Weights of a small transformer language model.
Size: 11 layers, width 192, 6 heads of 32 (2 for keys and values), MLP 512 SwiGLU, vocabulary 8192, 7.48M parameters.
Architecture: RMSNorm before each block, rotary positions, no biases in attention or MLP, untied embeddings, normalized queries and keys.
Training: a variant of Adam for these matrices, 211M tokens, 6440 steps.
MLP neurons of a small language model. Each row is named by its layer, matrix (down: output weights) and neuron, and shows model dimensions 0-127. Each number is 128 + 32 x the weight over its row's rms, rounded and kept within 0 to 255. Numbers have three digits each. A neuron's up and down rows have the sign that makes its largest values positive.
After each neuron's rows, "fires before" lists the tokens most often just after its 100 highest values on Wikipedia text that the model never trained on. A number after a token or word is its count.

L5.down373:150134158093144152121137147108121141099119138135114127174174102126187154116136154150145061172153083113097125103172135108147143105219117163125183166170127080169137093155123094152136113132145139110157118168143144100129129100121125122089086113170133216169182135146127103160189160152148157155180126131088146151159107108126102162152106118169161156172105154134183128076151116137117173165132
fires before: "ing" 37, "ed" 9, "s" 6, "ion" 4

L7.down38:131112092133135126131095132147112078114107090128090122113106117172125133123149144138132161105107146090145117070192137120146113131186145135096117130079147145067146147074102086118171067102155175139140183121152108073155162086167183106083133176137147098094206055142178095178199165112115112093159102154171132072159148173103165120128116144098091146124101109142141054146156165141133123080113
fires before: "-" 41, "\n" 20, "=" 19

L8.down132:117116113156061140131179199142137146138127162084129095159132144116122063127153145113128076144145114067109158146088103101186089140062167130086116181131058187114073074097177156126065138155129088095151141132155069148128126170162144094094145110153187137129121164141090114074198077099139177169073121122137155097130157143123135089096146072084142121119149211111141135097113106158224133190168
fires before: "." 26, "0" 10, "9" 9, "3" 8, "6" 7

L8.down95:084116102101159141118186126137082084159142095169209158154135150080082168070097125099120143125120136053184126148087127084125161118154170105155097086094112165127132080168103139151122131120122114160093101131102181146108118118167101160079116081107217102156118164033138134082121107211138148137181125090143149106130131137120090097134119084105160074179067106102125158142082122094090123174183
fires before: "\n" 56, " He" 4

L6.down375:120111108111194092149201121255124072099109096122068148143136118139184108111162168098137080108176082088157153122130148098079153108145189099108129107171099100126131148195157154136166164151128160117093188121128138117173138082111095117113116070123135104109158134073167116129119151135141198165092165115130111160093109148152108133129140030112124112118120120123083125125149108106125122043132
fires before: "\n" 100

L8.down355:061122189100103144122088122114119118138154130152151087169115142111124133071167125088095102107130150144113164124149174096130129142161106126125142077139112114126104085146095124080105129109166142094158100121136123088145134139145127113181174164069176091112097102163155130126134144106085251103064122135127131123120085126137108091119174042170166071060165137118101094198172161126107104201126
fires before: "1" 36, "2" 22

L8.down475:144110099175179086156171160162151126143114185131127090169112115086102103120130102127173161085176120139128090142150073093120104106098122127186163088151114087163119163144158085121141116160043061137143124191119156100106155120134167148106124128132059140114127105220126125093106121123141063103109165115123133116142033153143119167144124117159122100136183122162161125176085142119115119054124
fires before: "=" 23, "==" 17, "===" 11, "The" 10

L8.down92:135168138167123172098152114192109189120123096224129170090169099160137157109124153136099187142089174118151170148128159147087085155139138106112152110159193160159118059046084148133142175128189128183133119087152125112103089127134132115155123127181115148125180112128153146137104125102211170085152166176105129173092130125102162121073105039147116146123092124153127115135085083068135174159137
fires before: "2" 35, "1" 26, "6" 5

L8.down275:126169102123175134076147133091102143089117142156149191099119124104148156120168075135174169179153141081198117145164141148117092129107108152045121160079171166084106121100098093156116066125172136075104131104105161053089089123129081135132145115109110133186137184124178168142120169111179150076143150141160173097165210143104131161120172114105116136135096116122141085073089124108169168083164
fires before: "8" 14, "3" 12, "0" 12, "1" 12, "9" 10, "5" 10

L8.down333:130084116095162175112077103188143130156177127167121153136091082143126117092143135131135190114137113062160117119153105155146203118101139116126157152143081146103110097039132122135152146151169219132184122098110151121096142113107144106085116168089166082153168123101107124112147121122151144183168135113211104098114114092107176176083127090115165083118108141062096102116129145146155139158130
fires before: "-" 73, "\n" 22

L7.down253:137149122051133146138130116144122163158168141146174181113090093129120125184206152137143134129129130118149101100143098170127103064114123126131169148051053110146085100110118136124168109101139119150152148109113130157082139127160106131070152178136156096143164109068172125157171046177129185104132139157171100094150145153144107126139162097132084093110089125122165076097119097112116121128163
fires before: "-" 43, "\n" 16, ":" 14, "=" 9

L8.down88:123122140161143073159124118218146109160127128150111149104092153156131126161103138122117142118103144168079138137132169124078116134146162119116118120116129094099084191177152105113146164134148189122140168153115129149123126146151068142149129120099081102112077096124157168131071102123136251060148118113125152158090243116169173107083118069122094124131132136162127099213125086123115153153085
fires before: " " 48, "\n" 21

L7.down410:130108139137176082121114107110085119149150172140175115115133160138129170126178159154177167133159093141131140133132135115153129166098084124168179119123128147138116079132156157189127146095105127089119131093133124106095167141124146102111140112135127110118163125156143065087115138163125052106069122138126155121095132147087092164194050180116149147083137082107169094099103133105069146011117
fires before: ":" 44, " of" 8, " (" 7, "0" 5

L6.down477:148119114101138140119104156100139116099143152125156095107119092125119144152112203169139082183162127083113048156121129134107179112160093141139106150089091101122116116189127120088128137106140072043138102099103177117169141106194134089137135165137152094167130122140186125106123112133114241172110104128156125143094089168108129110135113076148172094178095145174166162092136159130122120165192
fires before: "\n" 58, "==" 13, " |" 8, " ==" 5, "s" 5

L5.down477:161185148095122092172198153178151126119107132187124107118090184111096172168130150165119165108160147130160177168127113198133189162154157154078120136078164125128156104109074097133131124062131098148177114081127084108199156112173124161150119157111114107120161165104139139121062114152122192156080102168141096119137198124151145113086076042139105148121144100140103083082111116112085144137093
fires before: "s" 39, ":" 9, "d" 7, " " 4

L8.down98:138131119128144175115137089203143085109075120102174067174115128093114114120138182150088118096135179092124097091151101100111127113077146132167119149118168118156120133143165131116159101155132126084113156134064118148162153118136144127149088103097142139099133118105083148127146135118120239150133133172094114109135155105122131108113143000126107117148146115106068120176174107161135212115092
fires before: "\n" 98

L8.down285:072148069184108110174134106130148136099137121182144060161119111139127141137128141110136145127154189110128167160111133124136140116161096098071067121196137072125155154106110117111066104116185155092105126138133111116122255168102150099154137162102157111143115050091141114134126124143113032082102137096150160134138141183157144127111133202122145143126171173090135210144110134153127064078130
fires before: "s" 41, "d" 11, "nt" 5

L5.down284:161135089130133104110164064088168094144179114113050128108125151129085149107107112111114101076173121184098133091136117122150083133150158138096161155158091154073138099159125116158113146145082103144192111175149156137093112083138197097117145073190192139167084143084098160110138186134147185149091112109159177130172155112145121119107090063123108151119144102111168099147159115139171167174106
fires before: "0" 22, "1" 12, "9" 10, "6" 9, "4" 9, "5" 9

L6.down461:168187104131126112142177080100161126099156085095172101120151123125112127084100194189132142095125136157098070110147105068137160109108162146137119161126110115094056161129099080133103134104144119130153137100146111089078135119169132156089169145129049074123079102079122134176106096065155156129163127168161108120122180139118155126159172134077071145116061109122214140152112109134132076090170
fires before: "\n" 56, " " 15

L5.down339:162127067167090063171127081169107193145160166166105122132096143144077142093117107100201178143143111150180155121134154163077100137191108081087120159161175165142132159112185096126148105125116171130125111054130142100110199095102131123167103104138153069060165152138080112079157078182164123119108153168126097111107096082136135110185135085126146119130115083129147114132117102111133110130134
fires before: "===" 39, " ===" 14, "s" 6, "2" 4

L6.down257:138104073162094162167119144163070094135150134075104124136138076107100119088152099188175140109181156119100051111113096126111105105121187183093154140146118167078124086046176120123165124096121113132124149127109100182122169104144159120100165143108143114138140093056121129167125066169083153112144109152151115106074141156136156087136171111167144113146115093124156177110077154187118119140157
fires before: " |" 47, "1" 16, "9" 8, "0" 7, "4" 6, "3" 6

L5.down50:127165148178107138179109129098105109119090136140155095139134153112116038100119107145122144169132166126100066111104121132117139089108146124112124155150112115080075136099148155176110090065054108150124065111132150127077150085144168121127154147153081105221149104091128058191113159147158188124145149159120095160140156147100104085156129094100179100115050124149113136117177115117111125114159
fires before: "0" 53, "9" 9, "," 5, "th" 4

L8.down456:094164139169113157098118091093178114145148105126128096167126136155171163083088109160136103090085127120098090137124151180124112138051119135167137130144096092081159107139137111136125159110167149154116255145181084103162131101156154107114164138143155143118101138128167068142108160166161143054152162116120140115113124107139126124077100093157101158163057076116160137146138123043101135122130
fires before: "s" 36, "ed" 25, " that" 7, "es" 4

L6.down115:110075089133159106143096123165139129065099100147080155124171183125106108147136175133146157088087161134072141094103062108125156076171167161128103120139123122163136110125195123108199129039117165110061164119109184193139113081103137134142071097140172115065151140133132085147145159115096133117098129164116111129112158158099115107132153066124102107082146137150121181131117197173160130062164
fires before: "\n" 83

L7.down161:137100093162159083119114055103161097137109099123058164136172142092145113113123126189181143014144114088132132109101088153149139160194084108096116153161115115089115155108132074145186127121109134089176127143140129214128148116122118120103123148141146149097069109072124112145075128150123129090092129111080104168115169114118162152097152126115111130132161110115132138127092171114075128089159
fires before: "s" 84, "t" 4

L5.down2:115131131117146136155093093115125158079185138103195139110155134105140182069142117113127092142148187104116102146140137141142145145165092166097118195091118138050154133163119119120110155059148082095128112120157095070122133088160131176130157115123108123198142172177170153138140122168171234143117150108089132165088079052056089131156122106124123149104088145119130071169168156119102129155190
fires before: "\n" 35, " The" 13, " He" 4

L8.down320:124152142091080144164102172205099137182168130102143171102164054120122144099113137086147113162091113157112160102103139031135151164077116098124122100144110127125106056110141159145104192139170127110169076124105138097111122138136143112114192136099136109147100120117179179119149188165130167102079130118129097090088135121120159082151140047107093120137117156106106128095170157074127131065093
fires before: "1" 47, "2" 26, "ant" 4, "ect" 4

L6.down450:099131125130117130163138087205118125077116108160152107114134157069100132096105164156153159070119149111116128087108081071189156128130136172150104147181107121153106133119111095091122108081133119156156141097100143124120159085164113162139141169159135094086138123066152120176139177148172225104162120119154126116141177166120149117126141000087095156093106150132151117166117136119109127105136
fires before: "\n" 47, " " 9, " Votes" 6

L6.down199:150123135129128168166155154134115114114161127143124181149140167187139144138160123112121112184121126063141095089089104151141181116142159102081109139112122158135106062112199130154093137133108106137167085122070154138138150094054124038090163115110206137145118141144063099165099138162114199163137159119142121116101194123123108125170054066150103124121094151085108159119147060130086156166133
fires before: "0" 35, "1" 33, "2" 14, "," 6, "7" 4

L5.down232:155058097179100136095169086078123117154185151113109089089079106106087154081067117155174148111088105125084154097131142173136078095115182125184122119126103124085101102103179122117112137100150069128125153146124158122110145113140098097146118146102133135144077123106088091180094136174154000125092086104130053126106122104138103145147097203149127104097151122150119165096138153141154120098137
fires before: " " 67, "," 5, " of" 5

L7.down152:138104123150136057140153152174129154164089184127114075111076135118111156143100121112095148100141110165183146147117101121121128121138129139103134116174157101149149140178149134122143118147133116130131111157091075124126146119124100113129140093091115126094104149179109130104137091124164247134119150106112095113165254161158141150082097039109122147128148103189135177138136175154113170172082
fires before: " " 84

L5.down342:116085118105159113198144153140081102097154074122158175149150074099189115045138159099126076143138139060140114149137151072132121134108152160113108141142152085105147095123124137163092097103100109120116137085151154068110088125163122138112130156070155121155146149146153145156142097149174176213145135136129079124136178118109122095077184122157101129111080159148052151161145135138114147118116
fires before: "\n" 100

L8.down70:106144139098145138106153137135150124174110071172092163092145078116153136103105148100128110130124098135170102120129121103110147101108181166077101155125135156076135113111136134136181152147148087106123141105148135072117094158090113087095159164134125121189111184068169116117139127188165090120163232146130053130097171113124096145127087169179064148072093090149129131055124087016145077107126
fires before: "2" 32, "," 19, "1" 11, "0" 7, " the" 6

L8.down459:117094123129131059123091057077096163149110188097175165108113111137136163074151136122171108125152160135140147076087163191148113188190154131114148144161155131159137139179188098129196088080090113176166139054144159143121208140092160181166130130083123126121139136171143133146123135115122143085129137116103124109116078147138120149163098086098161145161095081149142155122131104169131064181178
fires before: "==" 36, " ==" 27, "s" 11, " and" 6

L6.down216:149140179131079126166148137195137150103210112138128169120165145119142200123150165167124145122118141032171148143159099095165115099123151134108118185080132135110115173134119118095117166094104097176124114099109132126112138085151140136105172181088154131139105141132123135168155113077109184128126115147141097114119144100157181063111158068060112207146073089111131096053175134097104068090129
fires before: "|" 79, "\n" 14

L5.down286:148155214129119082131119126148145163160114141076143135124126095100170113101127131157148096104145201070146080102104185147122066144159136125131132120073158112146078127160102207162075125136125132211135104133163111117152119104096158143162140111107120156147168188167110133079160176129094141139077145088137110136055073099116065169101107089125174199146118136144132091087156163087118122120076
fires before: "==" 19, " |" 14, " ==" 10, " to" 9, "===" 8, " for" 5

L5.down268:157130108132130084102156109122102172201136207147126135116072134147121140066142137167134180139127155134170155136184067082095114160194092075106125132141149164131091144156197079106127106140148191124116115098090162110100205137116112130236141156122117106147133142172095122120170102094165153106093195099120158156067063081117128114149128128147149130127102155172180165128150138051129111147108
fires before: "==" 23, "===" 11, " ==" 10, " ===" 9, " " 4

L6.down162:163132116138135117146162126191170103084162092125173116095111120131145164130185166161123158093126135131100132065158126065191133096116127122165188153137172157138042150115140141107105122114122129129156134111116073119093114129151139105110145189178129102124124127081078111192096113091165116131166115157150096115142150123108146097127132098087033169180088113138157172187135108118102137122163
fires before: "\n" 74, " " 7

L8.down363:113123096113092099079167124148085193129118155124116150124136068142117105167113117157109166130101098126124144136141178088118132121149134114137123146133105117147110160152148117095081157146111124160156129135133125109120097131154134103188130102174138107139175167089123155156121150065103208163159139129143136168100246103108176105077153110127108126145117120155137169115134124100148166166068
fires before: "\n" 61, " " 18

L6.down307:108084137153103083151162081129136140172128111148147080123145113179143180090087103127163128137194096110117101153141141193123166106095139118162094147170168128117112083108103175145145090128081128063073130088140100118105143133137075133121145131124097192154098134193131096158061061188169108112084131126144106122086129122119116124161067137071148096088135111164131159092077094120088142104147
fires before: " " 45, " in" 19, " on" 6, ":" 4

L7.down358:155143081216182095163129070130103052140196172139078116151190091115074131153111075159123161103107148212112173112120112118116141127157169091121187140123122158127125135166126117091150100089120162121091194097132124154158166122097065139156095121082118121076169134120123109093099134124120139095138098097106140139134175123132128089110161148139096134081107149153080148126150091192060095070088
fires before: " " 60, " the" 6

L5.down34:153124064114185132158169146159118097070122108098153182088138091135151116131115137141106058125144134085131103126162147084121145135152145099103148142143136080094147137092176122109154174087103126165074155105138098098172182099109080099131139103124157119123165101115199124119130127135134255142140133145101095179088109088113106154142135059136114048135099149107089160130159169117109145141196
fires before: "\n" 34, " The" 12, " He" 6, " This" 4

L7.down321:122119083123166062165155126162100098135111075146166157123097160129118107091151123140145128184183130155076101076124100150071114113145096098169143133147129089126167112120163109179178117138100101126079147133166148174083175147138077141175129065107083186166123144179129123178123101127156109118154121097186167163114081155122119144128120117119164076163162115095122085137176131184128139137124
fires before: " " 63, "ing" 4

L8.down482:111105145121127104142148129216055147098129076141090127100134093131141134179135122189142153151110120066138140130132185096095131107144161141152153133172178087103105141113167118085082123097114156165105119090139152123140125061139139126200124170149141102126173161107118169113126123146135218141133141108133123138173191153149153101161192107133172106160112131086084190081148119119120137102094
fires before: " " 54, "\n" 7, " Total" 6, "0" 5, "==" 4

L5.down183:106124084099172120100155165155134106134147126221165178159141151118129085198132130092215087094129081162136112137162081114136119124170207117103116140117131098101092131133134122114141105089144100146065103103127169166081044109151118096100117161167125184160158105144094143149172102129119136170129112166109111132141117132149100172159167094145116077178180097137078125098156097143170169122128
fires before: "ion" 16, "ed" 11, "ing" 10, "e" 10, "ors" 8, "it" 6

L7.down457:131197136088130129154160192120167107152173116153142126125115089126127126122147141125145150122144105158100121171122075139129109181125074134116171135140093089166159126197119137130127130190129128138098218075125125108129114148097103142158112093099132181144117203172074153118072063090208052078112158113102092121132153115112130127104092211113113157127165130086096113102141105110133102153118
fires before: " " 35, "," 33, " to" 4

L8.down170:145173115162140102135082138159136133124112132125123135140135128099104140102119098124139121137108131104157088193124113116126118150148136114161123128121139154090132129144104115118130126119098118149136121128127121151087148152153122147106146092165148136117104109133129122106141160119153255091141102100150076170136167101100133160104103004122129137142148163119127108112179157148133120241140
fires before: "\n" 98

L5.down288:161119128071159099166117141116123099064123119087128150081108106190123161128087119126108064140118113086131164103144124051077143098145100118090180153127123070173130119176188083138168144116124101158091140105146149075132141065119113172086127102170098132141154132181172123096154121117146255112128127091095118128139181150122066119105122091106100085120094185141112071136183104113111138136150
fires before: "\n" 35, " The" 9, " He" 7, " In" 4

L6.down448:143097092185161106188174070213140102146090107140075112132122128103153100122080127073166102137120096120125134122140095147130159150145203076174095173131088184139181158151196166151126146102098184124120139091111173186130120141086127133115136123109118132180096135073098077124073112157138197135103104148089148171059110151106126089150129009186109103146134066109103144100104133141118134110122
fires before: "\n" 34, "s" 29, " " 10

L5.down51:149151156161127157090132102135136120129126136170154179126089158095178081109104157102133101126128146158123056172128170183196119132157112131171154149125135157205156091196095142159090142134156097125155150103119134117068108088079155141132147112079096166131065156112122065117136114128133143119104147135046140169132115069093076096131102093125124129083128134101129102105130107126137137112107
fires before: "==" 36, " ==" 13, " the" 6, " his" 4

L6.down45:154112174075124156120166145156158127045128129154119096123164138119157189148127180124134108113089098104178141112138138151156120119211111137100122126169193112158175101155116135181056106120143138150150098058152105104148113152125109133107141083116138129111114130123094157137208147095140122164116131110157114120156164095149073162130164179079098162131078151105066158095141100110136215121135
fires before: "," 37, "\n" 37, " " 19

L8.down183:184051118159121165112166144032068131171130107107175154133129110126158127133136120136131105201157129127149087140137103106151111085141118121158125142161081083163190126171106107166150135168095176118091123198100094169135116095103129095128126155144110139095200121140123130218124149157099065123139126090163143101158123126149183141113084209136159103149114099107093162127138143124125118094084
fires before: "0" 27, "1" 24, "2" 15, " to" 4

L6.down94:187079116135193109095132115106144103132126150128132163106088142133165123109122163137109095071162061097097141175122073109155071163204097144092126127197131130121117178126152105103113119112177096103188159097128136122169154078147116118157151099184158152120168144076114086122080148083102120122114091097129129129081163109117172175108195143125096177133124146145149142084075142143125109111162
fires before: "s" 25, " of" 10, "ing" 10, "ed" 10, " the" 6, " was" 4

L7.down400:167067103154154139171110124126181142130124112166107128107129102174098162183139119147123099129121110116090110082106132160092078049161088118175166114108105189169149164076146104158150075138155142165152136094117064098144128126116095090097100112107122121094183141149138000172132173098090120076117079128092138122152170114109087140140182153106157129120140132118133077129145147152152122103102
fires before: " |" 41, "==" 13, ":" 12, " (" 5, " " 4

L7.down310:177103128169115144177159136153147131115153135151122135087162113093176124105142127106097135095177099098126125103162139100175116083068151136182166141108139108116091107106130156157150174141083093147121119148107095123100130141132128161131165182106187159117091056127123099189127062081153177182097132092127145135093131047116194078148133079102100138178114072134107099120161104091158093086123
fires before: " " 38, "\n" 25, ":" 10, " |" 6, "ed" 4

L7.down84:119151137146124141105181157255139185106063122095120145114155124108157164137129111104133162078124094149174133116117127110141128127129187137126126058182158154140139148182117134153107191166149060091183196092074075137150121140116156177089119117124133128103131146129105114136125116162126138108157107141139161117194138125121123107124128097159130165155110102138084121095095091146120138089069
fires before: "|" 65, "==" 5, "===" 4

L5.down488:091165084150073134169130130130092118128188165190126082122182131094126149139111081088167214143137108173114176114090092125124141135176140096139108149160112153102132146142171145072095105160109140138157106091160134102075138100151148171094119109072085097091089125113084096125098139195097096188135120104097148186109177151148149058114076150133125152107112147147043149084126088123048090125104
fires before: " " 98

L7.down165:117120134121134078129158104137108189130091164147113095113125122167087161055160216126034131119084131168162184116162120151131095159176094089080122086105180099144193167159125133098121143105138137143089154141094057158130090130093129143177077128134122144115147136146144158140159153142106193141117117144113158141171154086149119138094065039154161182085153156150136114161118093133151103162125
fires before: "\n" 31, ":" 14, "1" 13, "2" 7, " |" 6, "–" 5

L7.down307:144090153153190148132126182205148116060111107180169119137129181121074154153112103128118116112158108133147110151125124179102183115117120127123155089124150134163207106119100134160103122123078160147089157111106148141163077095106157120117130128137101139145159173064140157176100122139200158164151136157139100119093141057092117103149164035135147103135038138118110089182116136148125168116103
fires before: "\n" 88

L5.down328:093100121172143222074141196170157125179100132075116094150127158150160100121117133135149178100136099089168105199112119119214141118125103106152114059153152144153199148131060123178118139115140180104128146102172072184185117127159134143104143151165088116101133128112119128083143142118182117137163119124151108162118151066140099134158138114106138148122081156096181113143170203103172162087102
fires before: "\n" 35, "---|---|---|---|" 16, " is" 8, " were" 7, " are" 7

L7.down341:145134175120183061082149093195129150096142152124116125114128156118139138164146116139132146106107131124108094117104140074153102112195179118116150187094128130120110115117109132156119161077147143118140091085116087156118161145138165103143108152115095099095113105134110125119153115127178066066125128128157151156076091197093139110172174174190117123101125132117094104135082124187098063060192
fires before: ":" 29, "s" 27

L5.down395:156122094173195135167132090110133081114128175172102133124166067156146160116112151102061051123130106086149090129092178142092117141109156120112138148174156129110169125138150129130084139125166122147157110100108103106077196140079148161176090100111160158118119092071080108122108119151159158183119146133078138159157212071116086169131152144144096137152148136139127168089170159121156172113059
fires before: " |" 19, ":" 16, "0" 13, "." 11, "9" 6, " (" 6

L7.down403:130097101127157104212162064109122142150138107157147167098119049106135131126125132083155129156117122094125173127108126132120171082110175178114131143020136149100095112115149135147088161117154148131121117075125158092103147104132088087113139148135135151103118132136137087118156037151115049118097132084098086140100123111118149086165210173093113122113112114113148086078071144130160108116168
fires before: "1" 33, "2" 20, " |" 10, " " 5, "." 5

L6.down9:114152187096126124131146187110159166128138134135151165155095107156139113136095129109162116129129090148174106170140080182136176100173117076165104101093146099154189068167168186157140127185107173180134131117140104175149159211082126072114113157128149152102132137179169128180105088108102077075116137176160116156152133127173088157141111139153128107140151135054136117127141152115122164121110
fires before: "\n" 21, " in" 20, " on" 9, " " 7, " to" 6

L6.down210:151086137096124151144100110132112127139145053166197112153146137145089149095131148151074146126093139105178068167132116159091142076150137130130136127122145095174168166124128145153058087150099087140148139080104118076146102113129104147091135133126156181083216147115117121138161098116118119200123204137105117142163128115120118157139170160077108139189083175101135097101224098127145110095104
fires before: ":" 21, " |" 20, "\n" 15, ")" 11, "):" 4

L7.down27:091163117160051161106142167101174163148169060130124168091132086132115087178138123235165114167137136122163074110150148115137128133057151124111088122131108122171129112112121115120139135158149146059080085125125106082092154128182144145163154163130193170151125154088142175130127154123155178167147147172114169160172181111128087119100112058100148138169117124158096163158082152120098098175155
fires before: " |" 40, ":" 15, "\n" 4

L8.down200:141110117101098139185122130094176091111111078205091136143164105130117129127097117132121161124096146000146135103179100128138165106139168132136100157145074121132108152163122173134138154125143093164106190121081140103219120060160141174100120117128199083126135088086142099145194088080113153166108118109118127144089127135143188095063126156104097101145125129076081099107115126139192122185108
fires before: "-" 74, "\n" 19

L7.down186:148120089155149086149144150151128128103178056149123137198121178072128118084192174147133132060094122115141171138132138081149122116139116129125126164099149138131101086107215042144114095113125124098165063124079122181065155156109132110103087168095156115157144162124114130144126152113117096061159141089122116153159161174144157147144126117182146212103119140093134165114063163113136116156142
fires before: "\n" 74, " =" 5

L8.down277:164142096135122174149185122226153224097163102152118198126175063090159169138121139123088145139149128111123158158110159108107088114154162111096150160078154156146159056051090154159150154140182120113108112080131142048098122098121116085133152126154117120091140169107126151117148109173178140142120201115120152137112102156162133094132171000086147103149090154131161114120169160118126184132133
fires before: "1" 34, "2" 11, "3" 6, " " 6, "4" 5

L7.down65:170148143153115112124122148161139182129177100149082109101129133109159155153140106126125170154171108133132165081157131150138170113160129144153135173100131141197186082111197131116064108110162087093176103069073107150125120185138139144102128196109147174108121153099079132130183111161086206145129125121102128114098170103103117108149174017170087133175149151102088165124170135154048172145113
fires before: " " 43, " Lock" 5, ":" 4, " in" 4

L7.down510:151131102103174148106102104255120168153134113081100162149151144106143145127133098120093134152110151148110099166064156171145166105167143160135127147133114156089106125118145115130153146138161096103132095095112092153110102108155095150062154122099168151172116123094092169127105129164173211105143110153131149096085173066145140112132133000156127057219107106086111185101169122102145101134157
fires before: "\n" 27, " The" 16, " In" 6, " " 5, " This" 4

L8.down371:147079113149115144131213125149134140116118150111183138136179084194138160152126159131115109166181155085122141129148179110133098084086156120105139141138100171169056111128144125138126126159168053128122119204115100153124182062164098118100118104098131118108122139140074053160097106158140135099112149074145192115134097127130180123146137152129166099129120102101116111152084116135115170145060
fires before: "0" 49, " the" 5, "ed" 4, " in" 4

L7.down250:135163109099149131123101112171085159125105168140172157113127128133122117217157117095100174104116149090154118087123150157145135124183128098132142124043014153081148110081088124096161090095161109190136135128114115135087196111138132132099113132156151059106164099093167095159116118158134188087118120184161128102129153134155141121100126091138129119103108124099128133158094155116103117173186
fires before: "-" 60, "\n" 27, "=" 5

L8.down91:179125171130134162144178153181127169098134134058143161172200149131105124129151138082144155096147136100118121107090093064141159149121158117117142104161094143152166110021125136112149111122160101145098135125139077090112140070156147142102074163159105164131211122161130111136126166117098108189131143121102093125166094125146095123141155061054135127154096155160117113139163123137115139028111
fires before: "1" 55, "2" 31, "\n" 6

L6.down384:108131204098124130154134137123125104117130158107087164119181129102112187136089136113105131117096119146072178123132076189135110139141150172178148152170088159128204139143060129057092151146176161144102167126079117186155097123157071144150132107138172108077142096123115119130129141140106183123120167135172117130067185124123114172107148073133127098160140169150088206077070201188146090112171
fires before: " " 34, "\n" 20, " M" 4

L7.down294:183050130178154083133129182059065143091139121089139189126116117186124173141163110135124088145129093132100127064105121132110111121053168133134108180100074209098086117182154121165088139109142099129156097164138140145126130102064142103132131113164173127155135121144144092102106092190097056149132093148101170154114176095145180113177142216129127114153148093152172112070149151148113143101111
fires before: " |" 37, "0" 11, "–" 7, " to" 6, "5" 5, "," 5

L7.down83:082183104146152150150115128166112093117114054073097122130138144148168105124121102161088086145121074089138119147119127160122223139106144143132145127194108120127144140154107140134164158174097128174051141083132132102171092128116092131148119123101194091121161172076184153097130102120163158240115108131124073129085134164102107134173162091163105105143093091132112148188160058163134117110181
fires before: "\n" 100

L8.down96:144057050122215127130118107160120141145116080143115170142117145116082136131149119112143083202111055094181099082192108117116140111146139145177157122184052158121120092183141115160124123195138112109123119118123127134078123161132080119055111094141158120166152086120124121108131146109145238165145106120150132124112231147125109176067125052114126096195102097118137116118130174082121189159132
fires before: "\n" 35, " The" 13, " This" 4

L7.down378:099147149111174156142145084144139105147082192108122166125146145104127150132069179131142128117157090066101146070106101109118127088146121114095174106138109174123135122093124134142102167142156121120103120123093140179131190113141087144158130060093164233108147152116128131160141145101149097114123134114126127152112055000143091190141144126108115081142122111129126089106160125113126200082157
fires before: " |" 27, ":" 16, "}" 7, "==" 6, " of" 5

L8.down407:116100153116146196121116127238115155135130130154167147160147070139144124123075185132096133091105142058154125133213161102137151126124190120107138168126144105143120118131098120089098121098158107155172104116076107102142112119189148153114110123185156155141142102080140060160095150136142163128172147165159136147106070092099132094112124052100098155116136165135061132130114144140187124036059
fires before: "|" 94